python train.py --n_layer=12 --d_model=384 --n_head=6 --n_kv_head=6 --head_dim=64 --d_mlp=1536 --vocab_size=8192 --activation="gelu" --norm="layernorm" --norm_place="pre" --norm_eps=1e-05 --positions="learned" --qk_norm=false --attn_scale=0.125 --bias="none" --tie_embeddings=true --parallel_block=false --init="normal" --init_std_qkv=0.0283 --init_std_o=0.0 --init_std_up=0.0283 --init_std_down=0.0 --optimizer="muon_variant" --lr=0.0101 --lr_mult_up=0.981 --lr_mult_down=1.5 --beta1=0.95 --lr_head=0.00557 --grad_clip=1.0 --warmup_steps=200 --schedule="wsd" --decay_fraction=0.612 --decay_shape="linear" --final_lr_fraction=0.0 --batch_tokens=131072 --seq_len=512 --doc_mask=true --train_tokens=439100000 --steps=3351 --dataset="wikipedia_en"
MLP neurons of a small language model. Each row is named by its layer, matrix (up: input weights) and neuron, and shows model dimensions 144-239. Each number is 500 + 25 x the weight over its row's rms, rounded and kept within 0 to 999. Numbers have three digits each.
Before each neuron's rows, "fires after" lists the tokens most often just before its 100 highest values on Wikipedia text that the model never trained on.

fires after: ".", " ", "+", " O", " |"
L4.up769:515526505514510453460492505475492462506487494502530496468456570501523507497479513484496462497517463530496488541494521515490516554518508518495502517503497515510481518496505535538522506508521538478479526514503528472528528543490509474500486494494541541480489495499520461482478534515519463517

fires after: " ", " U", " A"
L6.up873:529519471480524505461457475479506507492483528483499499504510451492512500501513475517482541546474507519475486475475498512448514479533534496528471477505498555451510508502511485508480478494525512480483471480467497493503482473478490562514463507571535532488514504548536510453513482491493500516

fires after: " to", " can", " could", " would", " they"
L5.up689:510478512505465489530492512521468513502501503514532475502528474503468477536480517490465496486482491506536480453506486521458494492515558484435506526506475458523507487510451518506462514500540519505506520495519488522518473487517460525499464504505527503496467476524497482502502474505486537488

fires after: ",", "amp", " She", "In"
L5.up1195:473497517492486493481495473492477556483482509543461478510509526454489506522477462504508502456456486542484513539522518533481508508515545495481489500536519521503493515518528559491497506492475517521492500545500493492521494505564474491469506525487494488499502458534484524546492483513489554494

fires after: "P", "R", "M", "V", "S", "J"
L4.up1268:446473481464547534483496475506512491469513506520523485515482505477501499495516517492490468518521488482536500474488515480543492521496492520491498520497509502489535450457493492470512501473521492518497474517467549497521441482494528507519500529490490524534496506491494543483518530515461509505

fires after: ",", " and", " which", " as", " by"
L5.up453:540506519505461490512477485476498491464513459494481490535529524530492475516461514493486509465495508480504491486500487501509497481533501553489472489463517468527490477498500499508496515521495507512496503497507472501498458528462511397442506509466478470500496481482467513444505465477518523453

fires after: ".", " in", " In", "In", " there"
L8.up1253:462540501458440487471537531491506562518503473511470545492505492568468477472487520503531472489505482507535524556461530480479479511490469530471511515520498479505499481530480496484492505454489477430481521510501486487487486468498480548477523501489468479506503483469501481504502547533444517521

fires after: "0", "4", "6", "8", "7", "2"
L4.up1495:492498508487505517514472514527491488497522545516478525469486493500555520466470475534470536513536469541510446461527509500505471463462447487502505488487464473512520511456447505478499491480496452472550523502509496496472471543496534526473465456504522523559478505511507489502523502500514523529

fires after: " was", ".", " and", " ", ".\n\n", "|"
L5.up1004:531505495516480501516527460525474521509440519483455532520527530466503497470491484501453472422520463443509490514513500531511512508474525508535508508511502518540466513496469483483530511477479459479467513510507473511557533448518528519547482485491528490476493495489491471485478484484479533480

fires after: " ", "0", "+", " |"
L5.up1462:478502512479508520518555473467499505533494521478511477508507486514509488499504497510524488497524484467474530467489531517533497501462468446484536493439549523448504511477481506481520477443541508536499446467519494488492567530520540482527501496532487459469520468539511487490520506512489469535

fires after: " ", " O", " |", " b", "-", " B"
L8.up332:504535471470501488476521523515513515536508514533543498521488539498521474535567516479525523520520463489509485513521508516510461521497502526516501495506519471508484520505515498500478448526468454501493512522520496477502521497442511506502534477487531518443539499482556477508470551503459518484

fires after: "1", " (", "0", "–", ":", " |"
L6.up457:484463521512476483504521492528492515515467486489554479461484479527503511490536522500499501475516482490529517498537517481478497494504504508497536436519505491519458455513498520492533503490510543486525531452476479490482474498510474522479489521514513530486435494497490508544511504478508564473

fires after: " a", " A", " The", "A", " an", " the"
L4.up621:473476445477506475517516505517473464501488505503455530524474534468520483500527475522492474509569479525492553481488477491536522516536501471491483494468537471512473489465516496525518466489537474513512490528488542494547504507523504480552473511504525483457493483508510548497491511532567485509

fires after: ",", " and", "),", " \"", " |", "\","
L8.up1164:472511492502499531531515543495529490480548492488465553510488477521524524471523508474473515513514493509502514502425497465478501515502488490526462471459509493538481492491520505529487502501498502508517488482526544478476491559454519511513496491522543508493462517531524504481527504520507547520

fires after: " ", " December", " Mon", " April"
L6.up1520:464545532501565543485542517494502507481479505468515451520490483515487554522477539527524501502518479514500467504511493563485492466520497484487484467502492482503484530509482455462486510474484470511471489520497493519494508470495487491530502559469488518512492531494501496527479501525507499444

fires after: " of", " is", " was", " as", " became"
L6.up1529:512484505487484508508500471476530490472496558484483533519495502493510502495509494484482530494495552438479500524475517494520458512519473511489555510524500517503519523508480519503511511477480544516476478514519512480527487544471484503485490497468482505502481526498500521512494483483443540516

fires after: " ", " +", " −", " |"
L6.up265:519497522511515480492529517466476446533499495502505449501491526489528555519494511500501482523500466533496478496495496504471502482502468498507504510465511511538526532483457492497481510505462538487506545499481515510455512514474473509521537486477485534499488496520423485455475486522535489550

fires after: " ", " |"
L8.up201:484495483515478468491492568517506505492448493515491527476515513483473519516519510523470478547496511499495517530472533516517480553487461473505478456452509471454508509486453450452485506547463490504489545480482508485540509510487513516523510477558449498495494467515460521501489539504528532526

fires after: " ", " |"
L6.up253:454525505487488499474520517469505483487492487484490439509505510507517515524491512496504503510479497480524530531487499505465522484549473511478517453500484524493511448528593437497523491476503458495513493517490514512488474510491490486493504559489517488492541504497498538505485495540466486505

fires after: " in", " In", " al", "er", " t"
L4.up120:521516509496526528476495487523526525466486487503459493475465512529516498489414427499500508499500487471454462496495555529501467486480515521478541529482521498516527479521474490521494508478513519518489467500492492540480464482493490562471446506454464477530461514503494492492484523478454486481

fires after: " is", " (", " ", ")", " –", "199"
L5.up1352:470543513501524509516476526522507482473498508492502476546453517491512500514513544514480480520483488551500494510496529508487504476472497524529527463455505454494458465512513459507501499453572533517511456526571499511512499502467480486485487508500463520546550501506522447476531510467452493461

fires after: " in", " In", ","
L4.up403:489459511460477478476504494494503524493510469528499527469502494550480501502481500512535514507523483482505510458519519520490462520511528515506472515515571478506510503493474499458503538497493498527495522505458546492505500499504478496496495496500510466481510493500454497528495476535447554475

fires after: "N", " N", "C", "O", " Q"
L4.up1388:487470499490548496471518513542492489529540516530505494459505502460527498519494488560561512494508476519501517524495478535539474481519512468514515531523513497537520488510519506473486488486508498520471516534543493479493453482558544471550505526488470512497503513486509489508500509465450506530

fires after: ".", " ", ","
L4.up1014:466463482480475510443478488477504510513517509474488476499509502514482443510456503509498511504497469517474508528493516533533491505498542520494463499471468503487519503546497499485524491522539498495497462507485518497527499514498507492534473523520492481493541483482530491505485509476502513511

fires after: " to", " re", " and"
L4.up297:537459505484518477475493505539492545526468513498474496518514463476514501553480509491508523480511503476503531452495460530486504483505513483557503522478525510501522486467467425519486500476517496517512521476511496522549465506461449530512493468480505482484475446483513519505483500496510498495

fires after: " C", " c", "C", ".C", " col", " Rec"
L4.up401:546498557488479469539506493525473476516502487527501548465497472492491524505538519492534526547521519528471502545503492453524500500487477475531453493527487497493508537518503494481514474525517463516458519503467509495539489477479473484502487473513521463478474517487522474525468488549513462494

fires after: " |", " ", "0", "th", "P"
L4.up574:489489511470471497487529483486502474547533479480468455566494499481466457505516522495495498505525456534523495492502461550500459536510495457492509472493525513516503455494479540508517484481509499510498464481491525479519504493505485478522475501556490463520521574510492501520485546462464516533

fires after: " the", " on", " of", " |\n", " in"
L6.up1387:492510512499493475478492531476517481503521487528497472487501469500463471472525454457563523429494486519530478508526475516486494480505488483496549524520507460490436508493503515465536512491525531497498467457512521482478462490502426537482478497528524502541557504484518483516509534521453479534

fires after: " D", " E", " A", " Ad", " a", " d"
L5.up51:553507505459507514468538483508457492545474474518498519464479509520506521539490523501522487467485492491531519458535530494491532518560496458500517527489529509511491521483507455548518483504514528486511506506463520470496504485503502543501515530534559531487457509508496518504503461463532516460

fires after: " ", "20"
L4.up1351:499468491479516541478533519520543446501472492482491539527504502497505499494483478557490466490563504497552535488475534532485524467523474488514492496519492484478498516531510507484464484513520473511533490510533519508513482510463522474473527496530466516492482483485499496546433517431487467503

fires after: " ", "20", "1", "7", " (#"
L6.up1348:470540468465490521485527484477482451473469505476510501518538514512522498509500464488474520494506485483518528492530537503462497516486526576484480507481494506505527512538516535463467500465501502486515452447541491507546472484500494472486519501523491470498504473481505462547481503408474509492

fires after: "–", " (", " ro", " p"
L4.up21:507524526506457505532503523567523537462495480482489499465477531517472466458491488470487494538511530502501471550456483455522445508510507441490504504468497507488503474454467519483505513534493469504523512514526519472494516513484543565469463511456483507512541500525471515525536519493480494478

fires after: " the", " a", "The", " The", " He", " his"
L4.up1452:503507471491478508436484459500520501466473460542509482538472514450488528493509502541478522530513503468544528504497478505517475495506488476499516503508505437485469498466501467532524472495546507513517530493511528519517449482470523532502549523511523510488500499486499511460501503492530560540

fires after: " ", " |", " Away", " Not"
L5.up1524:462523510493489484491524520476503468506476537512511533488477481558508484504525483515536492558509475513510440490458513506524490519507493523470496478515529452480514481491484465492493501512471483476462516494504497533481492515491492551488502537515537514513505492504499499535497511458492491493

fires after: " |", ".", "|"
L5.up869:517477510505490497500470472503465498508497475560526435503494482506523524517528495525525532519488479518472430533501492468498500503532483478464504556497503513468479499503459520540500509491479487491552477473460527483490484530437513533508473470478449447483521502482545469507495508540515500490

fires after: ",", "os", ")", "ra"
L4.up215:499483506467507475489485484522500539446517450465474530442493503516531496465473496517524507503509511507493479492505561507498502492448498499525470511440532526475508538493507478513468454481493504513478550465489474460456504496490468476497535516490466472508520467467477505495495509473451502489

fires after: " |", " ", "|"
L4.up111:485549476455538565542486483493471473532462502501486511480513564518503535484505504506428492519515533521511506468472493505509520534494493474536550489495488561474498491455525482520513486502481529497545494514528480495508522538497475541525521449517490500489482484502506510512561504512492488489

fires after: " R", " c", " L", " W", " C", " w"
L5.up1224:509521501554519498486463512473517464556513509536489495499448515459469523540487517506480503492499481503511514514492522500503509527511512481545467503510495463461493485513518481534508482462459479569482516532515542494521501500505511493528474523504490514489491485484494509531512489494474488512

fires after: " ", " |", " M", "\n"
L6.up1487:494530513494461553483508533462496517510540475468501480481482497499516489493499505477565514516551515494492528503499505539493479519551447475512517542494511494517465473485501498500470509527514512505496494488484462476499485498524522514504504507510507518526474533531517487537482511498518501492

fires after: " ", " |", " .", "0", ")"
L4.up483:526497464501493484508491505470488488509593486491534494433448506508497470463558553466464500505511491480526487495542554468511487490488432494465507502511513504530505502487482509460521499457496497461505471504508483473508465518479531526541510474491509518501513504485446531450522541511548533525

fires after: " J", " N", "J", " S", "N", " D"
L4.up976:512469451510540511467510454538495459509534523540479476495527473485513527557500471491471454491490512539505525490528492483495484502468525480519494514484490498514507493504531463472458493458532472502519505493492495481516483428498511553509485457508530483494520530527539495550504499498470511470

fires after: " "
L5.up1049:514524494520505464446494469505495501449499493548483507517525455519495472454510488477507539513527480497470514542504521460453487525445504512470466493504486504515515456491466502446475524487446495497522452452490504488553526530518515508457506506466520527487490472555524548514511517475486504525

fires after: ",", " |", " ", "-", " d", " D"
L6.up1195:446538481480539535498462506460475489511526477490473506510479504498517478543493538495488473472465488525471492495459450528524509511529543527502484476513489502532524493516534493506499483522542517488525492547527474476504502481521494547496533531493541469483476495487520514519494483547493490525

fires after: " C", "-", " c", "C", "c", "\n"
L6.up760:508507504504467503515479513517498467561479497510473494504480459495487506516578477490500530493484461535489542535513489503539510475521475481474508460526558538523511487561511465485565491436477512468528527511486494516491526498496511550518485500496465516476493499486455519488462497527492460456

fires after: " ", " (", "70"
L6.up953:496504492529460488501509479486518500480497500508486482542503470530490559544457457498560472481493494529471536497504487512543427531512521490515495524492500531515506500518499478481481488512512503471539538467522510511482466487522558505494499484505508518495506490515523534504473508460547508473

fires after: " to", " re", " can", " would", " began"
L6.up998:551493508560517486472462455498497499476474568491451490515547501474503491502525479465463501479455494548543505498505496488532519469529484490493519514479475493476505519460472503493485513509478455527509485473499486479519484479515487499479496459527503473523492485495490497504518484490512529517

fires after: " a", " A", " the"
L4.up391:534503510518524512502465547476544483522481467524518513503451466508525489497548511486543506501532501529492475467482465532487508474438532506488519489478518484496498529538509471493503467496496523486522420498484542499545506500533524520526481483470519546491510515555507420455499469509508483501

fires after: " the", " a", "A", " The"
L6.up880:485538515477528539519486448510516524522493495516495497466521505467499451505509483527504516506507508526517525495497496550466511495505519502471516535496495491526492510508466470513525494511448518490493520482480481466485474555481453506531446535505488560504507464517507500495486441493481482495

fires after: " ", " |", ",", ";", "RA", "4"
L5.up1085:459514531545477467500513540504499479539503509475537503437492505522517517530520518526501469491522508500473478500491558518496515512561503471506510514445472548491479495486513512480470523491519528527464485494496522511502503490504545441525522462505531493536522469526451459539509488488519507496

fires after: ",", "188", " She", "199", "200"
L5.up594:508518529495506514454483525527487529476478487456498520482524461476479460511496471504509523520506472499487528516474513507485445502516476461494478532521493486518533491511538464499505493511486493489482470511513481511508503512536496487521506501470514483491489518505520476500483499509469546554

fires after: " to", " can"
L6.up186:502484469484503495529508486510463482540469522501496489502541508495503536470494509495508522475551529497528504487501476543469536496484455476490493505514492487500494545494479469534462488497522516461511502497527483500516475507508494477493495462512525543501500475508515477476477511527505561481

fires after: ".", " m", "==", "′", " M", " l"
L5.up1137:515485453484470458547541489489515493541520474567492491510494511453536476532550527489500495493516474482485509487517488487508503487484527496487492540491492542480473496508454528479485474476485504508491506465508504490476502496469507533462469482487514498514501518433525496523530564517504523539

fires after: " ", " |", "0", " ("
L4.up472:480536524470513511517520510501563484490533493520489531537503477505524493451501492508538518515491490455472518478480490541541528470476482542507500515464491541501496541502476438476487479501521528502492498550533500519465521516497532513493511456497506489552551516503524459491495535465497493546

fires after: " |", ";", "in", "end"
L5.up117:506506477531483477487459479491448456509501534530508523517558528520493519496543489540464473517505525510457478514490488529521521497504482510514525428487533499514449521507547488528505467496515466541550504501510478478461526505490536518528521472482530469473505485525513516508488481472520484534

fires after: ".", "|"
L4.up975:483534475517532489525456510504495489471537482499476495498485513471504502536524496504513525482529470514489511541512481538466488490525473588494509481465491477500449533520499493520487474499501552478453531507501514481513516475501527479481478508501516442500508474483451446516493482567476504481

fires after: " at", " (", " to", "3", "2"
L6.up1018:485512501471503477484529517505533519474518518506461506496540500512497493502505492545480526503522491483482485514478480519500516516478463487530510519466553522492517502501500483457509485512442504516497497458497539496510536480493499524484523471496519496524479498513540562508498522471492492495

fires after: " ", " |", ":"
L4.up1296:523522506527486497501496525455458489547478481510497517502516511500519508469464503550514502516508519466467526459526506456485491515478492483518528484484519552523522503480522518468507459455512524508479500480528460519492520524480552478525488458488503484529535468464533529443520479506479432486

fires after: ",", " .", " bar"
L4.up229:477497489452525482490502535515529491463550509492484492488531492484517531469453490469511542492556468562525527485518513495496534507447472490510473508513489450534463455484507508479505532432473477538470508532500524473490516533488478506502527477455481479476509493509525494560502523496528511533

fires after: " the", ",", " of", " that"
L4.up50:506496541492490513461518482524519468460539531483509542456473526494461475512512489474531497477546493488507479498519515470453494504503484481487474534525488503488509470520498457532502472550496470476469468508512472518488491524486460505536475508487529500510491502471490506473528460484500486462

fires after: ".", " Q", "'"
L4.up691:498506457455451489458483530471511499525499516511486531509529479506523461505449470449528529545497513464493515502528481507491485554500544517485512517473537480501472505551513541450494470523489507533487480542530436511524492513530521525502487531528546515523527470539532475466513524488530507478

fires after: " |", " the", " on", " at", " and", ";"
L8.up1067:481491496512493469530481537491470455524458525443513508509464482499452512510541489470486494527509496484498526508513491528497486512529546471496482502484540533506484486472501451506548495519526500487488479455522447494435499468513515495472475513533479487506508468472530514509518483443473504479

fires after: "–", " ", " was"
L6.up1452:578517507472498495521502499501486534478450472488459480485524488487457509499509460495492488519524503486485492470522505482481486511480522457507472495475517505532500463514477498490561491495490510468505523503518522503511522503527495492475529505496519472524495475483500497500507512429461524445

fires after: " the", " The", "The"
L4.up543:487531480490473502528489475505488482523471503528500488477512481489518469476520418530477515508490532496524526508481479483513480504539498535503520528532537488539478482473453441517512509521516491519535491520486511534475463507506449523498543489550535474502502514517517555503539508497483528469

fires after: " the", " T", " The", "W"
L4.up767:484504468512529483487502497530504473487489509492476485544489495492503469511508494542528505501519496515510529511523490500493453524506522467453492551484518482551481471465467456531474510482547495496472507522496447475490490528522545496531461493477510514531545503509539498523529507512466507527

fires after: ")", " |", " was", " ", "°W", " is"
L4.up147:502551461455489493485505491522512469511492488473477442522503472515490480511515503482468527486512518427497482514506516468523507533528476495469496528519493463505508509466527504522519521448457487472455500514442528510490478543548510525523531495528494537501510491484491474444510490517472544505

fires after: " |", "P", "RA"
L5.up1515:487507546482506503482478524496517502462483521497512495476456517469504523503524490454539487499529486530522520458456512461490459523512478456455483509497530527446461476534473480476468480493509521526500563508494493489471479479485512524538507566554463493523484497486494507476536525518498471529

fires after: " ", " in", " |", " and", " of"
L5.up981:503490506508502496516487497480504432506508494524479507478492500512489491479527546483501490505495510483524474498506511525496491528501501487511484459529486508537478495486537457479521475529502517489500481487518490509491489523503514531465482505468522434518450470487439513497495506476509582500

fires after: "4", "6", "0", " Bre", "5", "9"
L4.up357:494503492473490443499513527474456485475501495495512521539482497482572515505453465497502525475516510534521481454537481522475435506472489482510478487457477484519519541489482511451512521468457511497481498535514479528494445510490483473467504511482486475543493518525507521496550483511515511521

fires after: " of", " in", " born", ",", " to", " from"
L6.up1068:467495492499469538490468526487486488456487489493495483526515520499514512463499461514495516500490486526514516470516501494499482471504529481494434494530475548527480502523514492511524472523459483494456486484469521498513482534451498464467503501490508470493503482494483462514469487488462524525

fires after: ".", "y", "o", "i", ":"
L6.up423:510498440502479498516461501479513523512524464513523508481502550487470491491478512533559524504521489537478498517493491538491458532504511508494515512478505538484488487418462522500546485518503489473504469503488560459459500502480507500502491499472501492538454460516559479528541507484515512482

fires after: " |", " ", ":"
L5.up448:482513464502504526471507441511540517511506463509457528462477493563520506452470509486482505498482479476507446513464526526489482467515483499489524488490508491487518479467506526501496467460498463534537477477509452487456495497489506538485459462521506478489547474508536517500491480448480489513

fires after: "6", "1", "5", "8", "9"
L4.up129:490552547460505482501460520548477514508541495495460513514534494466524491511488484538512528487519517504504482463472536534502483489476514465487492518499532455510515481483489466459459460547448486496544484520551480509504446489512495520470496469511506500524522495503477502494518483512467500510

fires after: " a", " the", " in", " an", " In"
L6.up515:482494517521556502451502482484536462470483482509499550455489483484517517488502503512484501497498471483474518515532498508550502502520531526509499505503526535548510503529513461485525494502501542482514496471512492527499479476548569502488512534503474504505474485473520451457476526549509476485

fires after: " ", " (", ","
L6.up1403:507509493493513536475467430463470539516488485497528444474522502516540476497524550520446494479474508445493485506510535527507475475510477484504475530529484487487525533494504481516506517477504494488549538482494525494516509509498534477488447441517503509496492480539512522528513518475499566512

fires after: " s", " S", " T", " a", " t", " the"
L5.up1281:482483484456532480527525443495521493514531501471553523529518474479518499548510447514458549493486474504469514511523516465539477496523510530476495499473499493513499472517478496506453520550427515502449500478470510487543458458479519502513472448497529457554495515513517494499489508527506460521

fires after: " P", " N", " m", " Qu", "N", " p"
L4.up599:481522470495542495502438469497535529554562492487508504477556501490482481527527480494505517494507464503488524548460502530476437516491537518531523473523480516524480465508475476476502459508496498520477480501519534547530485473499479522490476513475484513469532482518521495538571532573505492464

fires after: ".", ".\n\n", "===\n\n", "\n", " S", " the"
L5.up1358:492521473469522525526524515453494513483486488493529501522469510489531478515535488470526518533524481488495512518528463441440458521533480509491536522458451560470489454517466503500441517511472532460538500513481495504482489500469489513521467513516492488506456522522535524470502498538505556443

fires after: ","
L5.up202:487497477513499435477495519497513478491546459481483512505495523436528469510489451507508504489507468546507483455506496481499495481506519496506498517467545485494490512511511517487466507493520496490516528510479510512499478522472451523466496517511468453510471490500512495500475520483462540536

fires after: " ", " on", "′"
L5.up747:463490496455464461494509483512504469486529505452532456522476499520485518480490485520489526515519470551470519529520501532520481498520528486503509455542514528506499518527506534481464523459511522470501513439515544491492489488447494477469495528488478514499499470514508544514529494486484495551

fires after: ",", "ag", "."
L4.up343:482518486503469467475516497500481480456508466502519548461464505475534504504479510504520505440543450519513531486476522507452521486492490524501488512518497511485498553468491536467478444503499486492443472512544448512504469526473498508448505500494474476440513489488505476501518500506477525508

fires after: " "
L5.up812:524488484510530487492476509477497540469490490525495445518496504514501514533533504528529468451481548498509531539483495479486481472489519455511460501453504511501518500548547486511475470501474447471486526462492502495549516533458516455503509510528515528530511480504500506546510487485466534512

fires after: " and", ",", " but"
L5.up479:516496515518453471483456484494515482519504487517472485508511487513503496513504520545522530485505484502508521461469511488483521496509476530522523459464509528528471504474497467492487515504454515490486485454489480506529478469464512509441521448475508477524545505535486482501470515527503517519

fires after: " (", " \"", "/", "–", "===", ".\n\n"
L6.up643:541544539523479468496504526511511536512482491501509483473437516535510528488515528514481517497507530495475467527489515506470489461514504473525475533497495536539536501534489469488508536488539517508532522499548505488518547520441471510537480488492472524512526483525515501495506502494494495491

fires after: " R", ":", " De", " r", " Be", " Bl"
L5.up926:470473497522473476474505468494514536507524506491476509516547527548552531495462543482504494497517504528495475514532478500489477507487528472528546547514484521505532509469517495469533525485499491461453500487498511463478495491541511516471435449482483515502495476486520548499538466508495476482

fires after: " the", " The", "e", "th", "1", " e"
L4.up1312:504517462479463516509487499493475439524463511545513459527542514515489506516447455500525499520502499519477469542488504492492547529489492518480533502505522511513524537498495508492498477466552501501504488496483456505494509494480468468503527468467525540492484501541538504525520506489493509562

fires after: " in", " |", " a", " the", " ("
L5.up822:489517507498507492457507518509485537467467532495473498453485497495516498487511450473497518491517481474540474489542504572515539470502515486518484462511450489505493543488528516500556432508562550492504493504490541488548512487507493500464505500543508501471494502508507483562541480519479510489

fires after: " ", " (", "–", ","
L8.up1438:505503517485501467525516505534483538501468506530479497511481482533504485495512481470474463503511449474510498534510507524450486546469518472524490492466494536504468524510536477486517481476451519424479556491437474491505452505523498505514494508546478516479488470483462504524479476532476534508

fires after: " ", " the", " a", " Th"
L5.up1082:474520463520463533495490513477501437505496501500512503525526522468542509510480497514545501527472472514451501499487504466517483504474510533483465502500529522523500507488515453454521465541516485523487453478508514486525540444499510512483472495470496500523481456500457540516523497500514530507

fires after: " a", " A", " an", "A"
L4.up356:519474514510509492501488471530438456492492486484458521486501546507473472494520461515507454425499512496497527491506492512525491486527515508494470500487519464512495494461516490532511458474496494436496497519452534476471521504495476536537476488476488491495500476541552526444454487496555491515

fires after: " was", " D", "D", "°", " |"
L5.up362:471488498524525520508505513496498480514505457530531454477484483477480535515470500514535564504504495491542483483517500525503513435493525529492500503497491447492517485456485519524519485510483502493521470555501488425503483479519470509485518539512511485477486501498485537490476516498466495566

fires after: ",", ".", "6", "5", "4"
L4.up855:518539483519500465458511503501546507542522481518492476474488491514509470476491528472514486488524494558539499479491495513497545499528485501489504484512512545511505497456506509504483491516489563509520480497483463461521488509514518496501495520507511522528489516530520501505500476479481540505

fires after: " C", "C", " c", "-c", "-C", "c"
L4.up36:532505494503490533480551516481502501527498488516510527510490521516507484500522525514503493479509526489510484533503460507522530506488489490493519517488513496522502501464556464435532453491462458504497540516518524496542444525513525525512482502487452479474540505478509506508525480501445483596

fires after: " ", " (", " Earl"
L4.up868:498508518482491458488494510497488517438496536478482517522530472514528504551512501461491468478469509512495504506514514511490529501480503497478432501519528497483525517498497459508454516519458505493495514474504488490512538494501510482486479472525511493497484502510493559509506510487501517472

fires after: " the", "201", " in", "199", "200"
L6.up1247:523475466488491467472519523540507496510479501535482454497536490541484514508494529442517521506522496522472494480481488538527517527495519451481490516537522491520505479531531517509506449551462485502465505519465513489486480515510479493492528522455487475502521522463455493492492515505468522523

fires after: " N", " n", " S", "N"
L6.up481:479443511540512486490498473516529456497520515489472570482469528467476483522476482537487505472498533491473482575525502484492453509505516541502465481516495478528497502538529485468512448493498498533481487516446501459504478440542506538535489505523461477488489533527513545509510532533507527478

fires after: ".", ":", " E"
L5.up1277:503515509495467474537537515530466487461500496586480506477514489500524484542501500495566527540553458506486480478486444514514524522492517480468530509513504504476461501525521473516463498460493525479500474479485537475484483509467460518522481510454510459500523498521533516512510529521499487496

fires after: "9", "2", "6", "3", "1"
L6.up1322:503487514493502483472468527524501500484537497486528493508509484520505524510497500498467534477559514537506454447484493503475462511518539501434546494444482514474517471544491462474435474475466547488507497530482493534528543481451519488507462518514505480523473505507494524508501503491464531480